{"n_layer": 10, "d_model": 640, "n_head": 5, "n_kv_head": 1, "head_dim": 128, "d_mlp": 1728, "vocab_size": 30205, "activation": "swiglu", "norm": "rmsnorm", "norm_place": "pre", "norm_eps": 1e-05, "positions": "rope", "rope_base": 10000.0, "rope_fraction": 1.0, "qk_norm": true, "attn_scale": 0.0884, "bias": "none", "tie_embeddings": true, "parallel_block": false, "init": "normal", "init_std_qkv": 0.0139, "init_std_o": 0.00311, "init_std_up": 0.0139, "init_std_down": 0.00189, "optimizer": "adamw", "lr": 0.000596, "beta1": 0.9, "beta2": 0.98, "weight_decay": 0.14, "lr_head": 0.006, "grad_clip": 0.5, "warmup_steps": 350, "schedule": "wsd", "decay_fraction": 0.554, "decay_shape": "linear", "final_lr_fraction": 0.1, "batch_tokens": [32768, 65536, 98304], "seq_len": 1024, "doc_mask": false, "train_tokens": 700400000, "steps": 10948, "dataset": "wikipedia_en"}
MLP neurons of a small language model. Each row is named by its layer, matrix (gate and up: input weights) and neuron, and shows model dimensions 160-287. Each number is 128 + 32 x the weight over its row's rms, rounded and kept within 0 to 255. Numbers have three digits each. A neuron's up and down rows have the sign that makes its largest values positive.
After each neuron's rows, "fires on" lists the tokens most often at its 100 highest values on Wikipedia text that the model never trained on; "fires after" lists the tokens most often just before its 100 highest values on Wikipedia text that the model never trained on.

L2.gate788:107128086125175133133159199096069193105151129187078114097128136117159135074108108124118164095156118094148173117091181129153143102103107134128132095207099122135080156121126212145081102086154127110112123182101099191092073146143102103127154105092156128150110159178109152136168124087149148143128139110106158141120140098183155178122174122152108118131046119157158165125156115145118048118140
L2.up788:106102125165171175144197209094154175120114097130138088076141142142116184071100159099097106128134116158145166096079158151173147133074082161087187112138183139168125100111086174137094106109202102095123169174111078198071092104165157120120080158106171119119142118133109112137174093118134154168146150168152125199106178161182176163095184157150081124146130085157128130093104130149095078126116
fires on: ". ", "born ", "US ", "States "
fires after: "S", "was ", "(", "United ", "H", "the "

L5.gate1201:119140096104127079103150161109077073103132132187177117165154161061090081098077140117145173137161115126033141080112133145100108106120117163134188094150132052145105156073140110140108088147128098173142143140091124121138101160090117145144163115107106101101106152159110119116092160134136088100188128133150153124174118131146103106130145166119084084188193101131226125096159132088145153156136
L5.up1201:129132111095154077124150148212102144123104167186147145172150119107159114160129105167054158131186081102117142099178125104119086090103139114132129127183092094079092176055116158122149131148156102094092138199109077123143173116117188150079130175169090093117088155101123119165093112120121140124093136134115110155092149102129081140188105101148107104151146106094176134094126079171179078155122
fires on: "\n\n", "\n", ". ", ".\" "
fires after: ".", "===", "=="

L6.gate166:155083149135174147099121153112108100153083107127151112147116147126107168140140106146108155151140100139096184122147146127154104126149138075127154159133187119114071156117105158114064064152140184152154167122069184202156126100118149090085168094150135130096113112115098072095150182131171138083115118109137082124184090120129142157141138155129097129150100095102101103168119110112173151127171
L6.up166:179101166136149092110129115146112164075129073107128150133083114052086159099150136091087131138097114168137156086082156202111137071154102075114127064186104128128153162082156145123090115124154088097111132134093107138170065139159158134163147155121136118179157057140151090120142105144166120061117149123117113113108092066104145170093166154138143133149108074106166179140134116084090116136086
fires on: "\n", "| ", "- ", "\n  "
fires after: "\n", ".", "===", "=="

L5.gate357:140140116053116185142089112128104172135166120099119156066159137194035105144111048101151073157170074072168137152153126085138145102172087126136186111104105071079137163119139166136115157123079155125160164106103163170123091153182117157131112128161115157126124145150152135124143130136163161103176110136074165142115113084130133135162146129139120104100168126097113107082153071131072132135165
L5.up357:170158124186094165149087169115134073154094095127127064149140154146094145139111130170145102131131170070164130155069106174137036129122073143096162174147099121152153140102093128122098132151125152196172109085124124047098107171051151124171130054066106144153121034118147113105157089120189174144096144109119149143163094126139073105108157130137195145145064128137124126170127127094174114113123
fires on: "- ", "the ", "Battle "
fires after: "\n", "won "

L2.gate56:086091133163113175133142074155199119141118127175132170085061145104131152136088172157098143173169209079160100093054176087108108142105141073171120047117151173089188142131159093144071056130082094121174106148101148119168128063113143102120097071121135130122140128147134113122109187121122105077135097183118101142146128154151131152105156107174117113187203145126131159179098123142115139177114
L2.up56:169126156137143107117195059127165105155219141119152135124114093130153130087177180113143117100104175073097161119157131095105154130154096178079179101136146131149112088173157104150154128069153174066179105132101114088109135068172181093114149109095207117079104155144132082171089103129065135125112160141147175109129130114124132155074095117102147125163153128132143145187153140076179069150088
fires on: "eb", "sch", "w", "&", "fr", "qu"
fires after: "G", "E", "A", "I", "—; ", "etz"

L5.gate31:195151048121162068111148076094109151122143136119144140074131132106073143142086106108102093131147138131156093151092064078156177113125097113118105105089153116162154145128140131191136077139187092151142082157135151107088121120045124140159088188138158100131115080105121136152077158124110093183098151139084121094114089075162166128118129147125148087101114157193194140130117156130153119130143
L5.up31:074160138130084196160159150084152155171151130199126105168100160114162086069082132131119154129132087177085138119163111042169143127092129086143113135074122190116134135113114061134060123137114119102151077184184138146117068110178092155137110143156156165105119141150114106115102138196160141124164129112128159119192132163118146130197079144145111041146153139124142107103087118131103095071085
fires on: "| ", "is", "of ", "and "
fires after: " ", "Fr", "0 ", ": ", "population ", "has "

L6.gate74:097163121166080109154074156159099126129165135168162173106130148138076120162086155089131184059113096102086131111072162129116153097101109197110084080138136139158161168121156159093110171155122172133098113110142134124193107173118133087156125164094068136117128110079158171074124126130100163138120096099115155182089157131115115085118142105106125089131126119121095143161111153102111153140147
L6.up74:146163117125135069153134069156113155126168120075125150123087050097065133106081108153174065146120102187140163124147118101139132137093129154149171154093136121169141139160093171160112173139126122194092148143100141163130142147163113136145152102119087165041140111108155174103157146116118074111141114199190127120128100102178078132131134170106085148074125126097160107152081163137169104107156
fires on: "3 ", "2 ", "==", "1 ", "\n\n"
fires after: "| ", "\n\n", "–"

L5.gate895:117203136100116135097130133130114135085158063174163152115116130133121164120106133123170152133181140123126155149125127158193137097092119148129145102115133072088117124195213159116084139071128100095168091083140157124164158141133099148123119130146130137113114174080142138169117133078103081112182112063099158090146135119165162094124181148104127147120153098102122141110090151115128090131170
L5.up895:087124147098093113193132141015126082133156174127097213084183144107123202128069141111136132116145180119149156138134124181135080124136143181101182158127132150129098109087134139097137129168147061090163121189138136156189129145130106098183185159101114129123076116111151137086156168127156099094113175134140098173115135106157157135113139091105149154173112132146160159136161116176150141125163
fires on: "\n\n", "- ", ": "
fires after: "|", "\n", "==="

L5.gate883:110141122157171139204160149122066085117132096121146186158136134125219111054123130080116118097109158113131138126138137110099132172175053167174105068104083151094142129075164075118145145102120223126142091075144114145162109092134083093101096093151136148176117146148184176131128169132119106145149124189146144109064167104111199137196155053187171115140130158163089132123173135064171147107131
L5.up883:133132115111135142117120102112129106110161094113169113104145110136065117081139146130111072160159101128105106146114198123151142139146154135147200158171136174101160118177117139125126148147134133134105154069120104153099100085160087127129112168164149075091157129125187117116128116128130114107057112099188123129082112105134146161122177145103080071138180105145175123083098127050179095109111
fires on: ".", "| ", "–", "-", "and "
fires after: "1", "2", "3", "0", "1 ", "0 "

L6.gate1413:125048093111112141136086078148105102197119122151169141171143071094086177118124148154132104179146174139179116140171126115193098063141093119082186145245111145083130129155103123112099139112160091074139141051097131161159082143135129198081157135118115145099194105153102125125110201154113130160141119126160093143120081089115136131063186203135155157130121072096124125121173131137151123159153
L6.up1413:127135125131143115117143180119095104104141122148179122125135141138124099138144111113122132169143079100174145122182137104153110101124122063139135126138096113154119114124128201092050144138134121119133099159107149157147088148119159153114101178168083174129138066122127146117157141142135095139146115141181127121141077101112110182155177155145135127092058133120119127133123103089092165122191
fires on: "| ", "- "
fires after: "\n", "8 ", "1 "

L5.gate1122:124124132156135130104165109073138113147102145124076111072139138084125189148207137071066114156201172123158147148147078087083131102201138140117111129160130138078096121087169139066113124042152165152085098147141110137145105099143105111118148158106129103125172108129083196137091198126131162162111155138063042161146110110124154156098147163153113100151109164135155149133133119079123101105116
L5.up1122:228086105052151084136100144113103145130148098111088131116161125166139085099114147149059174112140154154113124138079135112148127115119059157142167133107132170084110124128129117103102091099170115142155102104178120117156129109117091137155098113144114146129118173136160114152102109173134071074105172081105137132082171083137161134119074098185162165203152132143102154118152111141125083145094
fires on: ":", "\n\n", "==="
fires after: "|", "2", "===", "\n\n", "5", "4"

L6.gate52:174069109102159143129126116087133138102087131143159174112153126119108170168147039175143156103105135065161118086080185118115138127097085167125082064157109175130109128123113180094133120164146099091174182178136115138103138084119061089120129120107195100144119141163121121137088135142174164112127115167092131098101128085094144085078151179148090144170116066134073166131132135087142131151161
L6.up52:118118176124183113130137138139110100123149122119184174102152133126130093107087144131142112119140213136108124117134097091164134151154063171153102123171101115075118109153151082191105178185189164086098085159170161097151109099151119116118130072162131163090115147141074131162097144097100157135136166144175151075077128147136093153160162166044192085108102112149121142149134159119143113114124
fires on: "- ", "was ", "is ", "are "
fires after: "\n", "but ", "\n\n"

L5.gate818:105162138166085153161130131144102092168142186105163136182135092105175129181069139101136170130115136113133089182133116143164121089102141141128090052136104172138135102157154147152147118128089079080119161159128122118100112153115052089190113165174078161132133151156159088136098135125125070159098078142158213126101123138108111090070147087093103091055133128118144158144145099117174069114159
L5.up818:079126182116157137125160145101055050134115149133090075117157152168085137135132119148158113114116100108130112159062109175103109138085171177156124141138123107160086139152102139172157139171175169090112101168132179164133108182143091139101153142128154097104116142075152126060129134167164088127170122047185140135175106107122100025071213122084100095146046104169175138154116125146108128129166
fires on: "\n", "- ", "and ", "of "
fires after: "|", "\n"

L6.gate1325:148172127120102116153204118097106171121128130171159093126100140073144147085138153159115104177155178105116147106080025150077134110130084134108091132130151130120120156129064131197113127131119101095188100131142090100125100108096142115100154168034103129141151102122103163186100146163103107095176129137134153127143097110163101113091172132137137117112077094147157148103135065088112108117131
L6.up1325:183177137180137116125113165119170140083155140164078094118129119121104145146118134134137183121103124137090207085148142174097111073175131088090133143194103137119171119125132147128166126123072061134103136114128154104192055079091150130155116106156130191190135118140105153070200105059153150086141136124143145137140133176096123150140095140140111131076165121133129127148091129135165158128087
fires on: " ", "for"
fires after: "| ", "the "

L5.gate1183:139082131139097207154076145103136122098130132136119120107193135168101150123129118142127091226120128137136155110131116166165137097144153151142186100169062149095095195183159112080118144141120144143132154087138098160098086102123132156110113108160164122134147091125183133147124160102151120147127188129178166143147081101128135156128150131120141136078123121169128129069108052097149148120149
L5.up1183:147156094102150102123096103186117128121117160128121079198135095140147126126125089162110084142133130099111216155128083152134135084091084151125132163091085176146135088146145113150152133166139137107117171122159135116132136137089120139187105095156107151118179157135135127054101153151135111150114113122110176141086138048115152123164154113119145152174092171123138131183131078097145172157152
fires on: "| ", "– ", ": "
fires after: "5 ", "8 ", "6 ", "7 ", "9 ", "1 "

L6.gate75:132123106114129154131158164118101156163015131194143065118139152103071100141153105137083064117123133095141161142128141171144112106132086137135080055147092171121110167085187125164170119101090110157112148118154099123134097101123139117162154131137063168100139121129139115161112156152127127102093152158164136139112149141147142148147170140098135132182171072120178151103165106156160063101110
L6.up75:131095183083126144167137118185132176177086127132144129061152104119117159157139140115044061084109132124138154120067152134146131123108119187090085096125119126119086144078156144120138163121098066200090126199174165069159127109112148134194137129131084176123088136117097096162096111065151139150072144139123117102142201168126082132198099113122130157164189120132147125127175077149184084089092
fires on: "200", "199", "Year ", "201", "194"
fires after: "| ", "(", "- ", ", ", "\n\n", "born "

L5.gate362:071166126176107105109122161150134112110094126162126134119106160147148101062167107104098144144122107107156152158110141160094089171163116186066100139175118121119130139075179093147124169119104145127144204119112110149117187092098151119125126082129125146131140109097132154132125131088109114173187139155137105152185142115160054196115117117091076087089147188112122133086068142098093078171117
L5.up362:138090187088112149117092120121198192086144112100182125137127134164172069187118106059101118099071125096124171115117169105106145128176154078094145154164173173153129135137122093125148100113158131103155130148134104128132111069096146029071135095137203134091123149081172125165136199139150079111154137160128127155127141128110086143120162121147121087114103132117129122140145178113115143113099
fires on: "0", "1", "- ", "1 "
fires after: "; ", "(", "\n", "| "

L2.gate1295:079085150124097105203111120072098100119115107130101103140113103086195142150185138142124155135094137127031135133164121147131125136163131127135111050179118164102182125125131092134132088150147142100110140143102120082110088106101092142139095144089126090097147116106187127088133116204194143131144173150158143183156116132100115092146082067168076149108096081113169155138108085134108140084102
L2.up1295:064129157169089127069157126114135189111152094088101128080104089168140103104088088188073157133130132140135154123136152150141071122159107113152172112084122101031144133148130142165142165118184075095086210106156108145120158080176165092120114167150179107143103064170060058132169168142144066178123100132177156069173145072126134148074173134132116195110150147134120130120125136137123170098215
fires on: "-", "– ", "born ", "th", "to "
fires after: "1", "(", "1 ", "0 ", "3", "3 "

L6.gate1689:134133129168155079165168075091153144159114114177210139137106067115154143134189087124121131119125140148146135136165124079142106105188116103155132131169087174134136116121101187104101145144129092136150176143082086148088083138109169122172117126108060155131143120113136113096122109168072156134072099124187081132104140089138114121102102176175079120158124126122151140139119097081161121116155
L6.up1689:173091172135098104096060192147090175116126078164106104103178115132142135151148132163144132100167092166119148084096162152119091149117038101102164170153144130088108166146098162144128146067100120180152118107112138079156049090144140110135131137154070152075160110142110162117049093160151136085102068113200103129186089110139117112151152135125184141152152136089129115179138110137096175132128
fires on: "\n\n", "\n", "- "
fires after: "==", "===", "\n\n", "| "

L2.gate968:124117177171135145178145163120114164132121124172071101124134119103094116108146142140125130142119174115111119123117067184141153130112123140188110100178158141093143152146145105136168125085070155155145108149216120124133085156096160083152139104093124129142076202104188125172120155088119087150107132130128156141131117130158101139098154132159133109133100174089151158069110115171112075134117
L2.up968:107144187174140101099056121154120195132123120145090106120105108108184119097130095146089140180184091106149126145074114175140168110161092109171087121206133143099164151144139104117102123125163113106133125143160101123161155126147084123181097144078115084154148135138085135131117146152086154140148132145133110158156079096135096169090120111159127197157090112146111166089125175059095097188107
fires on: "to ", "– ", "and ", "until ", "- ", "-"
fires after: "0 ", "1 ", "5 ", "up ", "6 ", "8 "

L6.gate1673:131193088168122098062123154146121133102163111103189144128093112094156100122121116154144147158106097146144140037125131170103115086167124130125111105165101157181135193166160172171114162136168116124154208107132123169056113152193099110094136135118126104139101059125149178124169097131147136166122067126171121104112113190102108141144125160158080095099108116124048121135101123081142139050150
L6.up1673:134148104157134113076098158093098158154099210166142118135136121098124154130097181161079125152117101126148150094121169227134082116135107063163130138200124110128138162169145180142125110117147168129115154123129110162144132125170145149110109150157082100151075112082206121047179164136092105166109092131204140177126127160131176141081141128114086108163127175153100134186114161131152161105153
fires on: "\n\n", "== ", "to ", ". ", "He ", "=="
fires after: ".", "\n\n", "===", "\n"

L2.gate310:154126086136102072071149099124120170108216143110096134074153145105129157073168178121147177160119115178140118174143100153144122097118135181126183139163039105181066091112146144108136146095159160115136103162055082176083141127140129173115134154091154137174144132109127144149138131125098174124146129106095174131140093099106136143143151117145106180060115139141128164122082206107140103110099
L2.up310:122113146173109076179134072087126143114122122119096161145052095157143097070108170100074095099133152101156099136182099185070122149152059138158108146181093180140126134156115144160137160141117158081202086148098097069122084081054086164060116108088134117120178174209155108095185155118165127137100102111158170163103103036139080139186093109137129121193084104125129091158138116099161114077130
fires on: "201", "202", "200", "ug", "8"
fires after: "–", "-", "rel", "201"

L6.gate854:109103057161080162081115173131085108086160131115136122078100130181107133104089141147125140138105113116134109139187119101122114091121101191185189067162139131108111090097235148142177071108061131130140142040122113157153073072074108150105128101122123124123110132131163100104078137132164154146165128146087101090139061128140110110120138112121087123116143152100134130186115105117156127114129
L6.up854:127132148126134127084177101137134153098109159161100122146076121148137168152095096127086131143178197138168133092171152173109094108227104076133159100087115086110122139109164189096146167100089066107132130178153160144128150164087146178170164187100104123109105132133171161114163155088156179110164165149155154125124101164111127097066143140060141141092183134124152140152139120112109073128113
fires on: "\n\n", "\n", "=== ", ": ", "==", "the "
fires after: "==", "===", "\n\n", ".", "\n"

L6.gate1292:152149145200130106049118044118078137173102119137091116126145159149098148171174124142125150143118169141092089124156138106122080161098173092105195161110135109123083121096120180094087145122176080077149224161062128173050118175104165114088099159147111187153117129117158143090176146176132109133142171073075081140106159109135149143071153135151202078084108143144135149151186092096164059185133
L6.up1292:081136105141127173091084131146137091162106088093142180113146090158152130137074124103132087180088142097139123123092150153119149123109159174150144078138142152130125095140169075104155120178170119117114098193074129162143038132096131162146184160178143123077146137168153139077071126145117088124102191136149137038157134123149096095132128082163139103133159148110154150098160148111084130090159
fires on: "\n", "= ", "in ", "of ", ": "
fires after: "==", "\n\n", ", ", "==="

L6.gate1308:143136096145171119119116090099065160109171105172151144183080139087127102108151122135130140104070126134122138131083148121193192117130068105099116095158086162064137146113201126202190095125143131164171106113147070153149149149114116098154099106060090240107097147122098107079108145122152120086179110108180159179099082157114129124144144097125142148141073194097164160148142112152110147126112
L6.up1308:116116097136148082103135081197135134166072131096112179172154147063107148112155157146119162082165119140126078136182135141121119092144137114095090066116153112134204136129139077103202176144128114173039114160136147158098130090120102158143102175110119103084144096133157145132094101110122102016128161178152107121150085079075109136113164154216115159149095150102183118150161120148145109132140
fires on: "| ", ", ", "."
fires after: "% ", "Goals ", "Apps ", "0"

L6.gate1485:159170153128149107158139124123077106125121088173138113135099177157144100075138108164061120104154083126081143094051109118100101143122089104113109133127088083117153223100165163105169111165096109138138184137105118141110114200089128133175144161101083170104015127131141156173093145108123113082079156112163150154127121086144189180070133093108122154131125120143103159119083079134196097117126
L6.up1485:101143113126125161211125126132143168152146068149146138136138052162134139144096171105119096122114102100090152160108164141057069141133071194135159131099213116093076117138126189109123190069100088156088115136137103099139161091129153154083124132053071149125176117113122135092098110114157080111116119116137196141081171113178115143145073143074094120099131121074109123127123103116139105099078
fires on: "| ", "'", "3 ", "4 "
fires after: "| ", "\n", "2 ", "L", "l", "3 "

L6.gate498:158124099121111158138182157133148133118139125149177122156163158084168144119125163131141096108192169153161148149109070130117160134131085120132122127144078187069146169150142088175124125149146167120190095116155159144164065171120124112117151118143132134156195083128105196083091120180111071109161144108127132162152132086042170150091170139115130136134117132167123145163149096163111152155141
L6.up498:101161110181085150129152187123125155115116118136124126074142129117067111156160158124155122110122138089150144125125169100172126112099081133118194105091143129168204138105155142190107166154074173193110106183088125093119110167198140156082150122129136144087094096135093101164160164148152181083133156091106197100156060136124182139168149165184086102150159080105067130110125166109193074065133
fires on: ":", "- ", "and ", "), ", "."
fires after: "2", "4", "\n", "5", "3", "6"

L6.gate1358:116121114119065118102138110086147151091146114137132149134109102110153108102153128086076120171152127092134151102141111134131193135144102101103128114150122064067132142141151154113144109129122137113106122069132132107050103131076054106088053155086121123114171100124130134145095171187140119155103135090133134168119101130143139167102071124091160149093039142160083127186061154179138085131184
L6.up1358:112148160116064117117144100066102124109126146132145161109097173114106149121156084126117127124116127076123160094140140139143129129100099094106153115151081113095151164096133144088141128193144150098099180134117167150122128157161096122132117103156142113122089093085136097185147170142119143085108130087140138137131149110101131164168150199138135081146079142153144126127080161139122132076133
fires on: "| ", "\n", "==", "=== "
fires after: "\n", ".", "\n\n"

L2.gate1271:156066115050115223130117193133150095099092103102163169094137183123134126092113094081099143106116118138123155061188105137099110128029073129123155116193098160095186174057167109109147123061092130148138173077106137156091135200124130107092118147110130134141179120163150119145103070195145137160136131120101120135162117139164141141186125117118104071132080132162113156099177153149120181064154
L2.up1271:167139133119170114161149217095110148114213118124149130161065124161094132082169096097140159124153144197081191110204140118106158107145149149142192093094130155077201099121198133164115085145160148133120123097132103200124125084164104069136183135121113056137090158132129193063106119170121102149161102154173175115142175145174131200129163146084170101151114148182184129119117078122091106122128
fires on: "-", "× ", "–"
fires after: "1", "2", "6", "two", "three", "3"

L6.gate1601:134132092136075138119058148120137083096132109152139069156092189053149132092175063097160153123145116117144099110158116150145162100153121116101111105135113202145206113103175110159111109121102176142178143083139127105137118105082128203104097121153163170123158144145107175144134122087109155151199121151180125140182120158180126151133164171091128122089177132055148095132128113140107112118225
L6.up1601:155142102103081100157112106144148058133172113096140142166056128122116149133114117136184163074067118113186165117140131081097170130171122129136121085119101163106147121031189103125125108160101170116152156117135085106117115039122126131111138158136128122161144164131122196093165119087084129155129124126125151068092124141139080143193120147118150091114192148076096145114082140161091106121161
fires on: "(", "| ", "==", "== ", "188"
fires after: "\n\n", "\n"

L6.gate253:076194161090155142144159134161101138161136139109114132054141167165178161129090068073123098112117163084138135166086128127075077116164121141047094078138132135052209089132174163112135146173109186128158155155086096164120114140119125072065166163087169140111092143031161148093176170094139133129136136080164158129128109119144144099189128135110108178142152126143132158107063132139090118110115
L6.up253:098133137121128138169099177138113094103162065103076148155182213135134133137188143152162142112099115154122200213155128162112099118182088076167128113057137113033156135103147100157130123091174146091132077114112092120136144117164156121160124097122091172076113150095100171041202149135182141112100145175058137112131120118102158090123094139060137189120165149151153114135157126123115110146099
fires on: ".", "| ", "51 "
fires after: "| ", "1", "\n", "3"

L6.gate1250:116142075085142118100136074026166104200130118074091159147152152144068154124096114132052027156178120137089090089108111092140129095121176176075090095127126109038161156111157072143140117138217093109128162172108125116081104157141061140169129143094170131157173113145174121124093129123171102181109113133139102185074152080135174139089112113126089140134166098142152135156175115135140158160069
L6.up1250:121124114178124130135135090082135175107126129133168147183141112058089126139152165129123137111083143115135150174130130120133124146081133141157083143063180122129169099139112127111146111114155107144141129158141102043109174118112182178159133149182150156140053099094139102169181144110166093108087128124103156189137146120108119072094096143159107122138155115151182126071086034074190124109142
fires on: "201", "202", "198"
fires after: "| ", ", ", "November "

L6.gate257:124113112128130046172121183133117121064058160140137144105085111146128165144123101173103175158171148094111179139112106130118124067081091117151097118123130156096111122116135170154101118122148151127107147112158043177153103081148146180099160155109168149114056150180161049122095137176182083177127090107161080126183064108131122103109154167151111111066125167162144141107161102187158143068179
L6.up257:146166077127145117141120116116147165168108154105152096075116122085093107139137104102101112118140146129080139146063155103169132121148139076156130097129146135128170133150125155141072091136088062087137129109128200113136076094080085116143108127137093168104148133117124102118071140139141089138132056152128114171052162122089162196082109149169189145152106145111108151134064151121165102143198
fires on: "\n\n", "\n", "- "
fires after: ".", ":", "==", "===", "\n"

L6.gate1150:125149073170105109115117125092092061185099135083215124129105124057069145139149133107128140217151083154075108123158120127087079130136157120168151087160121149119111241110149152154146117109200141124111175088097137160077112107098123134134126164134103144104071122156132112101124110181090128150137171150147150191096137098111124106076138160113071142119136132143169147149115092106131116129190
L6.up1150:106162078096098130123136147089117091141126141129178086092149137064115200113163158062141163145172133118085138112090172158099129120094143127078083053175089167088112129062108134107159112080152108153104163151101084162091148109126140111125146145099057142081099116158150144126109127126103131131118105174129157195134074147134056136142132198160119126125151129133118157125198154094096125143195
fires on: "\n\n", ", ", "\n", ". "
fires after: ".", "==", "4", "==="

L6.gate185:239159108136140119100180121116158153091119133115154159138101151064129115150127073144168107106112125159105155141086092137127133093126085096122059090134096179210136189106144187181183107142128110054164139137151088141069132104069169120093084129127176105153121119098161151148122137136090141154108071134120117163143148111157120135054116140148062141132172176124115142140122106163104114099148
L6.up185:147105134118119137148075126120176150143148139115166086153079147103195208080168172119166115113094082132122107100134201128179147068150188076193105118091165179124196165107144133108132133119152158134127136125091111171081113169135134126103171172128086058139163100124110156109156137152113095194125140140097122175136088152102142057129067113099062125140185162110119131120088146173154190076149
fires on: "| ", "\n\n", "and "
fires after: "\n\n", "\n", " ", "."

L2.gate1198:108136147113152091143141051139172122138122137098120145134108117115169202149159123054143174131157137128131122196078163116126120045061098134148083083163128155117114182134162141103081127150150092103131127169109079136107152141086089110177136163075134195139111125112157135137139174092107090077119113127137102161122122060110144143072151110176158135105106128114217186113133114145093157156150
L2.up1198:221149158140124138171147103130166116089101098171218095171129079143153164167114069156076053093101067089105145158109100112125123143156158083104132136139192141107189154129137177111182154096092196166181094151115106109141115162073140097107115136124126188123138138085081154189147167108112105097185169143158093172168097098193147074164154180138071091202192098160175143113097111137114127097111
fires on: "- ", ".", "\n", "\""
fires after: "\n", "| ", "|"

L2.gate1430:099092117139168167157215138131143134116111123152077132147134097105079094191072131086043141134143129080136107164156106123118086097092048201125112134175154117100127164163132079155143126110134115161205081118124125112050176079126127128078118150085109140103129140115106143128140150105114094177091185166137100123159126180177171104139153144187117105125155117099138173199150146165115102145102
L2.up1430:073183094097131103090108135115183084139139112116084178114151139140177145104171207107139075135135117117095119117107125126127076102125142124081171182133118099093113111180121162135123081145104121183111148163117155149116062075147137143165120108149104150131111115096104107136112144096089086106130132187131097166169168152141125151138140046160168111117121094133066126121161153121164145174128
fires on: " ", "left ", "at ", "end ", "."
fires after: "| ", "the ", ": "

L5.gate373:108206105122154125153131113101149120136061121151111143075130076111134102109165075180151145087099166118077152173118165149123071135127133163136149043198075114083138143188172099136144131147116114123135118131085065154044126120144105143147070158101130170126107071072153143143134170138086133063193204161139115133180096102159112124093143098135137135138134109089103157170141076095196153143096
L5.up373:099139123142109126116110163100152148131112092125183091121162136146091157168124078046085116144099116050127139118123125147109105159142139092120142092118154108085158103094177102102067138126168109112141123098124116121100106034129173118051155141097174122160118153127037204119105180100103114153123179188076143201077128198201079142118109159088127167070167136128150119156116114134140150096117
fires on: "- ", ": ", "0", "to "
fires after: "\n", "("

L2.gate1490:141124150141104143137171132069123168159148116104066136131159135166115163095141130137156166124147081136143121154119085133143212100118148097151130098121139157058130118160145162121174083127102076135085166164150153145121102173110161081073131096086196131096105100114122132128185156149160120114036122128086189150076109155150163191075130118203105123171106150102146184133074133196216083136164
L2.up1490:113175142093125057088079164106082098129146138171145104147081174130160168118073125150057113097177056119106144056127115125124179104162164117165172168143126086125153135156096122128063042099154156192162148117155096143075081174142113165060187171107117136095126177174170125148101090145157128176131108127127138157160123115127162140139205111126101151169110067149198125126143158159148099145090
fires on: "States ", "US ", ". ", ".", "l"
fires after: "United ", "S", "the "

L6.gate308:081187056204146145151142081110196134160088111129140143120123133113097170058159144172085145111137111111128134116073089108074212123181165053130176046174121159104094124090121073096146156078176127067134155139095131112138169098128143107088168125133088122110196126168113103134140184155123077115095134185151104153127131150134161157067127168160140099111124147130154149096174121089130124152124
L6.up308:124187078130144115135139149098146138146114149120043168169168086111049183139139117115140121156132095143103109137087135091161171125106182064149171105070131122094076101136120118122109138098085129158141186098139125099109124037103098139187114081128099117140139104077100096107174174142121105098111141180177120121120095175128184126171096142067154103111153119104130145142105153125181169207218
fires on: "| ", "\n", "\n\n", ".", "201"
fires after: "==", "\n", "| "